{"num_key_value_heads": 1, "positions": "rope", "optimizer": "muon", "lr_head": 0.00471, "final_lr_fraction": 0.0, "batch_tokens": 16384, "max_seq_len": 1024, "max_steps": 8179}
MLP neurons of a small language model. Each row is named by its layer, matrix (up: input weights; down: output weights) and neuron, and shows model dimensions 32-127. Each number is 128 + 32 x the weight over its row's rms, rounded and kept within 0 to 255. Numbers have three digits each.
After each neuron's rows, "fires on" lists the tokens most often at its 100 highest values on Wikipedia text that the model never trained on.

L6.up260:156100092139113152117102084168138127053149088143085120127127194118100109152149134161144167099081155136078144122147144105174181098090162138133138123179114078115094122162116086151181158103143131140125119141178133117152116141121065092152125122112194150186105230160161119119181156142120108128
L6.down260:059150123062126132117111168143099092094118158135133100130156079112132158111169108126087110094184122174103104126155113116095119142110157149120158141124125136125109148139129175140144114078114118091083124180134144141135151136111148123150101193101134147065142127161158112059094149090138130143
fires on: "s", " they", " ", ","

L8.up413:115149136161143141131122187105092114121149132145142157097091113201121107104173114160119071109023118093108101098229132100132150167099198189127178146161102129152141130139081080088096102158054121129140085079137103096145109150177172165132172085115133118091130128105136120095117143196154117183
L8.down413:084160140140133136131121119166127109089089183157134108143124121095121159167158128125117107154153123135140104176080063201147140096113139100105106103140121126092118134097149090126087125116083128137115131103177153114070139101129127084161102092085110184064165085093143212135118125096057167105
fires on: "1", "2", "9", "0"

L6.up541:142140136087113118100128112225148101118106145113199166134128158130131114135126093144115164170144139075068126138191128119163157090065128139139170093143121195157128158133117049105098063159105083163116148137106099107085178168132115109107148100166111161130144154191084104125157088133117148095
L6.down541:097094083110189092089122182135088168128185071145158089120142073107069156197175110119152158075123129168161132133120107159078167135177191119170080137120160056154138148149142162160140119106152145138158145156181104138126128110123178146151138146130122130115118094087146160086117134143111101124
fires on: "s", "at", "as", "es", "age"

L5.up468:071144164063155179136131138142131140085173155097104098112142174179093088083193080121144083149115148161125111133145160125114149132120148181113089143157132127187153183121137119114117166124135104098123104071148195148121154154079136097115136184151164176115165078127110138121079093117137125166
L5.down468:161141073178138073101146120159164085135085081163133152088097166105097171137147088131121180100175139124181094087092128146136129075141088115117147154117204140094154114100109155095141118127098160154166091112126139063206137113141139070101122061108128119184165109088064171166137139075172099115
fires on: ",", " the", " of", " The", " first"

L2.up58:125080139142094173133085139139120071134138164117210225133090126121056138084193174132094123149129171116103113153088186150160133110135107088157105131133146112098092156109124177125067117173111119121118120137081086134104103092150112181117165140118116159174147158128143111116102105108105163144
L2.down58:163138138159089096149120181206119150115128140148132122077119147110144089128123174114173139164075115147143163070106148147141099121098098142082094099113086086130136101144140087107209112173091143151176131168113104123054153168101109131105156143102108161099143069068097127141080088121091174097
fires on: "u", "ed", "e", "id", "an", "al"

L5.up45:114135115106154168174140157106123183180138156150101142123061110160100119114141151099067151198121144136164153141110112192032145110150075166124092121091174134126159102100094138072085134120105097170092189162165139137058138094066114119163114077109135102137150083112100149196103102193121104148
L5.down45:159140137130111069076154133082109086128090159124230109141173058102065143128109075084115185137124152121093113101112125164113060155119106160126201147070098146112096103142109159119131142134143174127155106142097138134137152152146130137143108149116142099109129092125121159138131093142145163129
fires on: ".", " ", "gu", "-"

L8.up703:184099077141091083167141160128144136161176135077124159118098110124097132153150110133119133176160107116167091146138092146152133113117107152134129060138155140139132078078084121151123116176127114141195098078134079100139113133100088111151181123089108114143123111168129064116171162154157192164
L8.down703:106122144106130125084160093130107149154107016145169150170122127145183060169122151155074141084094172110153154219126195066167096193086187134171108130107069137164130115129161098157095130097119155182110120169163080102122117168133084123099110069121169161122121119146156141130110125135131082113
fires on: "9", "0", " ", "1", "7", "4"

L3.up486:086086164150091148153145125146150148125127122074080185125153119171076103090168156160144123094167121134125150075150115072167133128077094152098164160121128131070134120099150111129137112137135151089088142099145173141122133141165177147157131135081064075134101141101093119104105144142161115135
L3.down486:122169158155128133109122140140152087150088113191128103141135093103120163101100128131117121157088106175168065163117110183164152123090120099151147092163130198097132145093078075027137107149151107158065171126101163190122089142166164126157143091141086132119164098116148118110207112106139128068
fires on: "7", "1", "5", "8", "6", "0"

L2.up467:136120135134149094161116114080136132100170109112107133118087195109137137126095097125124155120123220109079171157173075122137173131130168142132067162072131144166099134168074105118133151100091130130103140118154137067086086102144068136137122172131185061135072144134119139193148117196133128073
L2.down467:142146127166127153111106178135112101182108147068126096125205097147131142160118133114110119123125084114152070103077121123105081109092083135116174126158143148143187117092098109101136121123124083139125183103109087161141140134111196115144150103124097194134164131145147141097101175051106153116
fires on: " |", "s", ",", " of"

L8.up387:057124113106085124073126133094159122120131143094149121134176139103112168072136131137133144115085144136132126138101109104098122161095147104056134121140159125133102135123102125135103175118124149065115166103158088130122152075106177169114080104124154079255144167198169158168151199109103140130
L8.down387:141135157181179092160155123120099137162136144219115084153140103083082066094114160136186138074140130144066109120086087106117105171141147108122104143097057180071158100173141107189152173113115122134086124147150133167129165157112126147133148110150145200108125105137141139115138097163135167101
fires on: " ", "s", "es", " of"

L6.up735:168151121113082172111131058092138133161150094139131125130155102100134115182119144096161143142141149072164106096183156057135136113133099185087204092139112202146155118188114123114089145119169116127149120119130136174094079191089194148153148148158166101056120131121141077130101123168119129142
L6.down735:124123101151139120141171114197071135079102086135141099143079107125113138158124061121140151124082165197142156111025164098096132126132140095098131182105127136134146149105122143139104105102161080117130168106098123124139086118089131198112150152129128124137124139145158139116131184139069094096
fires on: " un", "-", " ", " [", " video", " re"

L5.up603:113156141120143162082082103109154175088145155155151126152069123151131127131134078166102044106161136150126123116146108197154129145122133131102156083121115116161147123091133107120112169093149208122074126098138169137164149129043142151161123115149164114136119158124121205149116159138162166162
L5.down603:195160144128168100107143144112147081131096142147079125108119097107132178171092174113146195161143115078142131149173154072147109132115190087109132159115172147112194142161064145126129091132080149128185123137158204111145141125153105073105114094147130163094109136114134102126170111104109064084
fires on: " the", " from", " |", ",", " over", "D"

L3.up69:147087139117123187138128173168122101092133141073089124221187073099152100114097095146142118152095126122129149096086124107118147161149098170080089108114128180149093132140085147131073113153158148143139137180212112115113127106129158101145120160069130126153096060143107112117147152075133137079
L3.down69:124146166184175050138111125092186202160101052178179147165140117175097179124100129092120055128100125118092104156106154103108162095101115104133078096117139112095123153154182168109127110153127179143105110113084088129147139075173135109165084176133133147095179126144152117159089187197127113092
fires on: "6", "8", "3", "9", "7"

L2.up2:076145124125114185124146114123117127124116127106120139121102076188121094112052142163143092197159121113102170166111138142157129122106133126187116131102129181110081055132058165107179180125136125178136133086158148151148123162137131205061125141087146150108059074127147177108123082132155147175
L2.down2:136154186142147069104094094084114109172108089133178056149173100129125006139103090113086108163130102115097063197159136122099091118137152103176160091146138087148132144159134127111137127115079136148131097159179166107138152128122090108172114124151149071149147129102109144164135185104135178142
fires on: ":", "-", "("

L10.up725:130115115089107135120104133114076097086106105113154118165131095126123109146103079119052101140197119152132099157125142160142084134122091141215178171135093134102135163148049124053090109076115153079159135082168131155181127096103125106125184130177109152117130131163106088110085109145176078154
L10.down725:091106137103128088086094161185129124114113121128132096207100112109121160113137131171180153093108104139134122159111108150138119065118124114138136152220140077061137160119158159172135152094130134099113080110089204140144117158132103139181108098112070098071085172141111171142161155118160115152
fires on: " ", "1"

L2.up622:113143163093097132107111071149123137125121145134129127136172100154118189057120133125145134135110176103117166140153148061136139093177191125122167162083139163145132145111119149111134156054117111061072182161136117141186113076170106112136143169159121113134064171164154155102063079126141175139
L2.down622:060191131146108068131149158115096125164165115065129188116146130110082188137153163159135153109073086183170035100106132181069126134112107114113178079153145072142107119178126143177147095121143110117139110148132094103095101135135076156102087104130102118151105142149122131085140175131175130182
fires on: " of", "u", "s", "r", "d", "f"

L5.up513:118115118086151152070128102119150138118142091146127085160097168101131160142143137146107094133101108091119119135157153110134134166164062173114139113103078120091108173200065122023075174081152118112106128108154179176140159175083136114173143113123166106069115109123150111155088142105222102094
L5.down513:124125138114162098117165147116100111149107106133126153102098036160108130080130110121180132126131173150138083112161122093070080104127128155112077116115120169137145096064143188140143098213164170108133115103090137138168192130147105137083120168159097114129119134079149101178160143162113106124
fires on: "9", " the", " first", " [", " un", "cc"

L2.up652:082146131088107135077124146120083111122099166105164126115154087201121119110197123097117140174096156096159125060124171108106133121131198162095077141119174150142110131108145119163146095142142189145131186100163126137132154083094139169117139130096147096126126155125101195068192119111115202181
L2.down652:117134183181080130084176154161135129157125146126173114137126057172116124087155095123116122104041121117174098133107185099148134055162078138076100143108180158181142165143114128122167085118144169160139191127132120124095158103133144150140111150114084134157127080149161160167129139140094187126
fires on: "s", "th", "d", "ed", " origin", "est"

L6.up169:143089146103122124195118091129132132125141133110117073133127115110094105119100135087129190151141112105145111088139110153132174181079164164130122080141099172151125172110131059115175150184198156163093168077091117192105118161134090094138091097093146080080095115139147113109123126133113137145
L6.down169:172083104199119119070179104124098164130147145082185158110141152172134091153091176144166180108145115149152136111142139108074152149171146113127119157034075180128131081137137131108169116173113143164117136091175176117110132150111168105134131210050135140142168115049148150130146069142084090104
fires on: "3", "0", "8", "7", "4"

L3.up325:111152135157134139166077108093153094124140171119172177169107105059127100143158083087138109159092081117119084177199103161100084094140106168153165089110151125148114105146169127135088130143189107088114097095115132089146146128126128112097153113135078118144080132160139112125149185140109143128
L3.down325:183123142110171143079191154111099166129111135149115130114130089094141161089098142137132163093169152141121119125167146111152152147099133192116183101112113124119142147120152122109137180115159097224131111111164140137154124075148160105134148140098149079137098138135107045099109082071149107097
fires on: "1", "2", " population", " census", " ", ","

L2.up92:139070066140101132168110132157088165104135154120096145120128141117094100123126198143128163139177157120082157172119060135187193076102158097120177169123116197125097210168139120123116067159154139150141120137128156138107129098135112132166175139122138073138162157087146123106125159127140101116
L2.down92:118092077158145158080080178154159097064176048163123074116153093137147141130146078133104111152145178130082138136160157191122097164115188135141105133125102128181103103114122195156134087099119144114181095111159159143127153089096131152123108126134131139098175090170146165159036097142116106168
fires on: " that", " to", "ing", ",", " both", "s"

L5.up749:160172097104143091169103089080131159076158159059161164141133181082142106087163151128148132079039132108122134140119131185158127154162117171172180040133135117115093111117068128130126179130174150149183145202135073171124107111152085109121143107095123084086095123120097184102175125172158121119
L5.down749:083104082135192135125193082120120096075132123126140090085140103135170143132128202117123128110136148209143082165138167089154082109104115157136081178166161164116163138081137157137151160122107134093101065115139168156096121137158117147137109126137111161150170141078135091140142098123139112113
fires on: ".", ",", "-", "de", "s"

L6.up258:100098126134139105144110118147157133130068093169123113134157151127144087140207130151141212091099105141160132095199045083109119150113166158071134120148113185087075185155152109123077133129169136143090159118134137093125081164123162135081129079206164132101066096118210100134133120154118225091
L6.down258:139112118093157151121105170124113136133133126143176111129189134103054194086089083089098072126172172117100159148116115165105168119175126188110103111168158119153099188123107100116146146187166120092078176111108113135108060142141072109064180132100152072196140120111121082041151162131112100126
fires on: " ", "2", "0", "il"

L8.up149:093148146121130212156113139130162108104120142124100096114100096185207146091142157110144119127101140150127115120159123132110148077144107181078144128138107151151117093148110096089131119100140112108071141106165105107091144191066064095130140163116144143119113118166175146129072086132144145031
L8.down149:183130118151108118084113122134083120150055103126162143085085137167136087124101082160143187160211129167137087143127129174111166100169122065143109168161045149072139136178130131115160101147111104161205166141104135111150172167156125099116120180149080089154103156107113088146074155113148079125
fires on: "'", " ", "1", "9", "8", "7"

L5.up317:096100130115099056140035124112077135172160133114069158115123055112084174197166167102118081106137142147128144134145119156149100156151085179123119058164144177143112094148186144133114128166146126055181130111089159108106138122120121131155195081123114077124146117152135075128152152131155163124
L5.down317:167120131111135136132132094109107132141100106079142103089070141155131116148128140144128145146197129118141145166104139101125150110129178071161122106118071065151161125108093124100109206142116131056103149143112155135148192123172109129107127118109191214145148128134145173104150123102103096154
fires on: "0", " States", "1", "2", " yet"

L2.up341:172158141158107119143104148121104111120123143099127110104154146086151129072126155152190145072154082190107112142109224056162171073129051132079100159148127119148199162094085175113128172105114090145119121131122076126085101133165121140128111151175068136183122103124111110130138109207134092143
L2.down341:159165143227124133126086137135045126097148162168158158136165157122092079163093134061193151113121121166129103167090128083165202118155173094170141132112160141144060101146146143094152158074095126136146132167152142105151121123134127176148119160159114099103126143137087100113135131170157085151
fires on: " ex", "ent", " Ex", "s", "com", "c"

L8.up66:062145137098106140138133125102144168093142154129204137153140134106103102117169121098135142183094166180095154105139120125157085144107169075178121194090173083123137091113059134150153164115125137085110156085171148129096118082130114101147144078117165083103077189150164133156164076156165126171
L8.down66:108153107149136147123147196157098100126173074100075125121145108109084100149140135122146136107085180176136115141101190069101141127121171096145123144053140118083155098097119165136113071095135146137152132231114144124121167156111130176182136165090136183088074102146113168080164047134100162160
fires on: "-", " ", "s"

L10.up336:166130111139113135123100140131095134165075113110224165111122074083128089135134168123127115140162188156067107137112157111107131123160083090119124131143107120176132065144065092089073107172126125109137164167129132119079126105076105062166096134086101135149101152113126057144142072135233164100
L10.down336:043122161114155073163117131119133096112130148195103137197129141129133155136119170126198136114142125134105088169101161105101091122182141110088166125119132089077148073082163122137118143134113172142093093051121154190138169138121199152172114103142119130173180102230087104141120126141093049093
fires on: " ", ":", ","

L5.up128:113130138106072129102113093133115161062130152098079091071120167117178068155100109159137073129117054112077099119152141179115177110061121127158085132067128110157102165128140144096067176200095109116146159110132207085136135166070088072111159180109137121138069127130158095150130112155182140141
L5.down128:093125073104197166155119134157142081113163134095174070164110174133116173120213144179061156114127090116075139136103111182154143152151165208154125104164137156149153120132174150126171159113204132112149139112127162107114137111099148159121158164132133130117106077086102211111144131121056128101
fires on: "n", "tic", "ic", "ian", "an", "ial"

L5.up496:111054180144087202155156086107141120145058125110120124085105112138147155130073124147139106137140124157147083115143095153112123143107092168155089039134106170168108092128099133093071101152183135132111152078132151170153161139168152120140155107102118127149120121173101077112127118164135141146
L5.down496:163126155185121132168147163093148130181115123183127159149106115118099148133106121137118147136179128155068040163089148118142146120162171102151102127153111177146110112109147095098162147164138143135190121030093165155121117144116161134184177170109154124140143111090135129150074144120156109076
fires on: "9", "2", "0", "7", "4"

L5.up19:098095110136083131086077119180092135136080124108077169157115147146109191135109116099192096114166180157104104186140126148119092177113098102154100143100174127086161090174180112107137085121135105089164089174166093094118169148097052116088145079060093093083099152110098082163100159161179139152
L5.down19:154117133122133087140151075115179079157130110066159239164115144090164111102135138082079097142131112145110137092154111091108160198092113123088144171057083097153135133137098139121127135162183137115154202143137146149118099118148132128165149137149161147100180086131191203110138105104099108122
fires on: "2", "9", " in", "1", " L", "4"

L3.up611:205141082169081136130125140118130116129101115215103141099082164096136118144088173127151152142099113117068127153135116101094114123101106102149148147157178139105109119105132200105144154140154107133119175136103115143117085155098177079153112112115255147128157082161100141124135111130126105133
L3.down611:090129177136132092139136086131107125147131152120131142127175148157156187156078043106128151158146168076174116137125093138065152104131123173158095094147128161161120110133142134138154139117132195162155128173154089117079180094077142138167132080095025078121094139077143153064096176084201155122
fires on: " an", " and"

L8.up346:149115122166105148170095122168110164100155119157139139130171120137098133178107134170134163173186135061068108144149126093096093077073106073175133180107095108114179118127141171135099131122169057072144178133114102131119116082073085110126081164150153130057128158086093093175086180139158086122
L8.down346:106128155086129078121158112124107157171118110155041133092169103059202155078147096127083129092127120078150110139123116107172151143114175177125178084143148115129127144139114091166121138209072153126136138152168151139091134151196131160107132073131055124149161137118155148160195099110182154116
fires on: " and", " to", " ", " \""

L6.up551:134069108107180156087163115139143168090104088125146091144133169096145142113166097098155130130111137072091134112145106155173180120092160131106143157123138160112053131153148080144119120129058117172119186136152085183102176148125126123154122143106094146117110138150073183099135026119176055157
L6.down551:182082127117131109158127158145138120133172106125143096133097130112143139152153157149158127167049110159105122115135189138093114069132121192149172148148113060077148137151122093175152067124169145059153091145142159161160081118120145165157142128057174068118091183120100118130167124108152074131
fires on: "s", " of", "na", "as", "a", "0"

L2.up615:106041145153174189164107181158121154181197122124109166150115157119118115087162144112129082104120128078066133109145102116164170140137098074113076144161100167119136140170182169129087129133125131170128164156170148136104086095216171136131163170126162119092105161125193143161123089100088140138
L2.down615:121152130161034145117089097120208144072116110120102175160150122129108153160134140102124136154165173084086123129063172137116092119166130164148138136170153091113144207108079091064134138178089097108136130111099102140147130113129122104153153139127147095108100105116109157092115111152161121139
fires on: "s", "2", "1"

L5.up354:128142129137064111100104138127145152174142113139133050110042143068102160128114127121145130171140122096150136084087117092122107166198140153115137154044096167135111110117070157106093175145173109158159113113115086131121172131090090084192181067119113124161100201098137115120104032182179094122
L5.down354:131105117136139169124134118098115140161095126136124149182092158171146117107182103109109113063165151114125101167134098118153120136134179108139098145141186090068177070152117113124095083113037093088116063129102149123105114151124173114120110137079142153150105097103051138066069159145082152097
fires on: " ", " the", "–", " |", "-", "1"

L3.up34:076195139082163133131109087094156086099090191166141116144103094161120119127128136131113107081099163227126150092099122084121096080125101161133136105138123122145174093146142106085171180091157163081073155137090072176106141094117084113172160147104185133122160118140097133111206107142108157125
L3.down34:183096158156135170095146122097133137124119116159160137110063101149108152196100090113124110121145096148125142172148164149139145127165122136171108150149141112095147112186139153111108085144112141199158109135104138158146095049118107104137158172120104170134089114160143081127179126202111095156
fires on: "s", "f", "1", "d", "ly", " W"

L3.up318:113167100148102183104058144117134115158136142131136203111145167145102189115184124067145153121116104095149154064106120121114155125146127109073124130187124111133081181124088150130184110109106221107185125144124145083089106098124120142131136122176123164132076178115131178104071062134077141112
L3.down318:120129193079162104154134172153162150156142160084157112141121080153122095124082145096161076160039079128131099122161138162127045133149144176119121142114066111110144132128131108117168122181173169133162159142141125134154109177120170101085115131162121070135134080099116138124149156115148160172
fires on: "–", "8", "an"

L2.up34:160151135111123099139182129121134156053100121071145154124089155141096163109131104121112156109077123129107152107125152166111115192181130137110057124152087124107106146167112078166117156091215098120098148170137099052200097098146166088117164120118147142130145118119134168123164109127123150144
L2.down34:173121119083068176072120138138121137132157126133158132123152201122117180101178166124111110120057096133181126152096186145161126055126142164086140158161138122125151158132106097081147157137145150125091050109096096107089095089139119100130079110149135139165092130148149074114141101127121150137
fires on: "s", ".", "q", "ig", "ed", "ra"

L3.up741:137150113117142172157168097137132077103118186113151065127115125185088108118078114140129116158118175145107168155147080161081117139127148117102078126118134121143150108160139080131174168229132143117135134101134082127121115179144148093105159142170130085146116141092107162122183126105108145109
L3.down741:168159115199130040095112141106120129124130198126106096161112070154144134167118137091075115083178119122141105076167127103195143166098142130161128164109089126118129090110139156116137100062130089074095093126146150218158113056138123135117109144123140133127181185186153125069149170183146112163
fires on: "ed", "s", "ly", "\n", " as"

L2.up755:125117115094167116060163201147101057100099135164101136154173106158166119092184181138103141125105085169132129112089127107150173106150186139130104111164162135103069176120118115096185087130062146110168178085181113215145124126099141117166108210121127102149113145099185127110122125096102129146
L2.down755:094094155157141158098097142093178140130134165171144123140111145148119160140104093157174131170113143159119126152134116154128132121172096111090092120101132138131206112114116146095096162193139139140196048145143093126081127121153122160121080117119087099191088154097107141170104122161141121164
fires on: ".", "s", " comp", "th", "ה", "a"

L6.up621:090146167139178169123088137141166115159107094112104144079017159183149153178130106110114149145100071135126171118138135131111077121147075173125163120134148206014130119140129082169131183114112102134066118120150106118123144148186113134103204120141121199143109101146116075151175150150144137143
L6.down621:128132096136116138129125162159090144078108124107191144143160116163111128137103100139159156125155180111090187146086111150125175216122153120108121154124164089171121121080182174105138099130132171077191135101134126178157131136070172148098084169133161114148128169144142095134142130145131125129
fires on: "a", "–", " Max", "but", "at", "light"

L2.up648:158122113012121192152136160146161186136152127098071163090112174145107110093136122146109101125140102106149118111083141124159115139087150124103144164128119169136099151120125124121142134158102123206178094121127148147110123134090174102143123163092167110103116127113143110123097151077152093161
L2.down648:094146113182098088122125119131174122129119103135138098120127125149104121153084154175112108119142115148184070075147168104121143142145048107070094102124152099071119113134117125127135135107151128081080101146095159120106111144149129149132115119115065110119128151126141110142133094215084077115
fires on: " of", " the", " =", " No", " to", "="

L10.up582:123128142161094195143084145172127096114120113131148166162122095153109123085142164080180172117121114116109106109129152091151093112108111067141085180167124181180177089115089146164129151105115134162117068149200099112124152133170149176110161171103128127118079117144077129132128109132138147092
L10.down582:169150155150095132136087086101059086103158149139152163109071111153127158119090085129199143115162145194149112145095083125119132183081069119088109093162100156163111135144214137166123138158121092112155171088153098059149123161127086117133082159158141115088133132132101136158169125176164101118
fires on: "s", "S", "op", " Ex", "en"

L5.up487:107111149087126112040165084106104154167128152107124103123105108106139120089140161139191130183189083062153108108162130152138130128069125132110142103153137142126089125131114209131119098210108107115129171133115084163146069166208114125163190124131189090160115152122121108111099124115123147150
L5.down487:132180131099150176176102090114181144125073095117121081126159186169134153197143182171157150150159093086126106164102150094103087090115113094117144178102151160102095083126160141141200151138112062078149135103128148161155129168177099129075126139151097148146137129138100143100099128096136153113
fires on: ",", " and", " of"

L5.up383:137161129107093154127108111040102162066147125190110138132146076131089121110120083132168117118162156125179070137094131128147117091135159118104143074175136193202076106157098120142060143116161121128184109140089113138216129094144161128122123133132118087109105137079136114092130157094137198108
L5.down383:141175150119134098067152096132101116120111147090125105139130175121061211148160188115123101037111145138085162169155163135136119121111127110122125149098106133075172127109125127096141133117172141183155090104152154132130146081081183096050142134096099185171148125189123143163123083141149139107
fires on: "2", ",", "0", "lu"

L2.up600:106082068087131132107126081149139148158123144160093105158139086171137078108143103096180141087148120082158117114105106147143142103112144140080146086153125127203065096149080141113157143160157161126105136194081082145138114179099116142183137137145169100168198192136097123077108158182163100165
L2.down600:121132122154154155134087143158144127168079124106108133113068139133162134162192200154141131135143099150109116146136157185093141134134137106084062106136090103153094116172188099116124103041136142066154107083125109131160089128140094159084128163123172118175117135101127119153126094119066166169
fires on: ",", " more", " of"

L8.up738:116161078107132134105174082078143088121168045117085106057099116135136180079136098112115097149133165049148166121173161144122143169086100138143157147109073187100117103170090199137141185147125188103114120091132128088097121132138093150077195106105092172124135146136156126102126151146089114161
L8.down738:131143148107141201188152163065132154111092099165140183193115102128122117132153114094074104141157130143118088119100101103156105172162074120121130116148125116103214175137149171153135117127171096062057088125100151155156118121154184155151123112132132113155077129122098178128137193119143108132
fires on: "1", "'", " not", " the", "el"

L6.up562:138172179096087181105141123091116173154175146178134065171146143143119178107145167130096088175142125099166151157202172089116094150134179121123157080123159123148134144119135177099145106149153124145102180126117161112114149120018154163159120088145135078099135092128150137125092138177148148102
L6.down562:086166087161152119065104094098155114136090135078127198167127112084080126144110096123194175198165166152128136116065164121115159138117107136108132097117136106092158138151125081168153172092103144190087107173112142112171157124160137150112107148071176135080116145132141157160090153099085137116
fires on: "-", "–", " ", "="

L6.up404:118129130134090104112186124110131099139135135068168103100184143137067140120116042139209138131181088208153143087112070161134152132112134129179103085074144170161097149148134105138111138149161224112132101117135136114097113084150149114132122110103171137132125149156194096098096115127161131134
L6.down404:187124123112123132142109138125143141126157089141080139127127183131147165164158103159172120096120077148116069124135173127154150130117174167185176115210160133101101116104130124141088121153112167165127153116166112099118176102070140122153104151149116060084138137110071149136084124146113084150
fires on: "8", "5", "7", ",", "6", "9"

L8.up642:130112123190102080130104147154134102068125103091137135148140081075141163072114150122133136115137150098110156129154145111153118103140135175139087055112145114103113135166029100120096115154149131151143153125113171131137090114150151124202151136157133090086092101106106129128172031134098128155
L8.down642:127140103045144106101064132142154142124144163109145145097076104125172076092180180105134138094053148185164144155162136134145147087117119175148094118146142134159119130145079118083163117075135147100117103136142120171063118111118134157159087152174128135205160130096114121117174091123111076216
fires on: ",", ".", "5", "9"

L3.up411:125100118114060152118095104115087109153093154176132084119110162093170100163158167101120113081096136098138091091157138178135151169162122108127142138125089195134113198144086104047121190100129098196162142086104138133109201182159135095124104132073153111120148164150114152134148124106159072143
L3.down411:111114187117126156155165162150146123117163095148122098165099079073115141144103114082141148155184159131110148165129126127153121097138108115103175133163137060137093141128130125157139129099130122101198063184200134142124129161103103129156170172150125165081128054064122062112083172142051132108
fires on: "0", "9", " un", "ever"

L2.up264:075102129108116114135143145127101168173190143120106117123087172131130139129085176096148127154111155134147157164096168108118156152129076148127128133146091138163150139132121130059175126165123154115175182144154114129109105108115137144121192136149093052057154174035190177107079096096137185136
L2.down264:174161138183149159094094108108147139204093104119145060074183098109157073112131074140094086154105120163112114142102144134154131098194120102118155088108152148097079105064125143177140112089063099122034109179129105119124140110111123120065118132117186156185162149158108114155192180108098095130
fires on: ":", "ing", "tion", "-", "in", "s"

L3.up461:134074116099128141137120146121165133139157163079105130141174121137165092094145171149140077096113108107126174148023120085147138167074115098090058193158129115146118094166160123156126144068074148113136139103163076141115054109140217192141065124120131118194116122151188184135076070125154156118
L3.down461:146087160156102123143062060116116122130093160145119128123148121112119166144060141152108150136177140169076118171153123144007113130127113167103170131174140089100123119133132085122128127137137130130166113096106180153154123102114144079143177015119112112100124147155064165107103098175148145113
fires on: "s", "go", "th", "o"

L6.up683:141147109115127148082103083135099119128138099149155111133144074080147126170151128148156159114155161145125111137203067131092149130125169185106116144134119115159141146203135181117165125147136123122062163108141135136085116163127147153081119095101160054176090125155174154149153113166122185132
L6.down683:170110174054198110169083145117144121136151116148173094119152091148049077121110110103125115117143119135125082081039149153147120142159189131178108155101131106154146105127097093193112111080074141216124167098103150103127125131103088118158187095129166163103094154105135123113125057163143131129
fires on: ":", "2", " ", "\n", " season"

L2.up522:106113106144177043157138053142126105163149136133133174135093099134156134128178173181105135125034123114147087135115103157165065145073157133163182122106159118133137157112145155119056144142137187126176127171171141142119177090117090165120084061155156096172064111127193101103142120117109141110
L2.down522:107077135127134146134173147166100113138098081112116106114102158100132124116146147133117123076111156148136216188196167098189068080136124136097180141075146110105112080096196114155136142180115183164109120116141071153102103159108076093167125126097136189118093125158171202060082089112123130149
fires on: "ed", "-", " of", "s", "d", "ir"

L2.up189:084122142124157127111145121132094165086144150125149142221138132123067133122105075109137099113123160075118112167134145099198116104125160118160180143091136129150129098113130129103212124123084080126074176179109035117126110106095115151163138111120159157098048058152198044109123132151128071168
L2.down189:136105085140130105145082141188108113123108100122137135101132106115197055112174088120092137109059166145175100099169155126089136182098077072108106158083146049158097178155105168142158177149131119106189092157164154107126183134136118125132148108100121125135143102145119143116133149107121143104
fires on: "r", "s", " were", "ed", " of"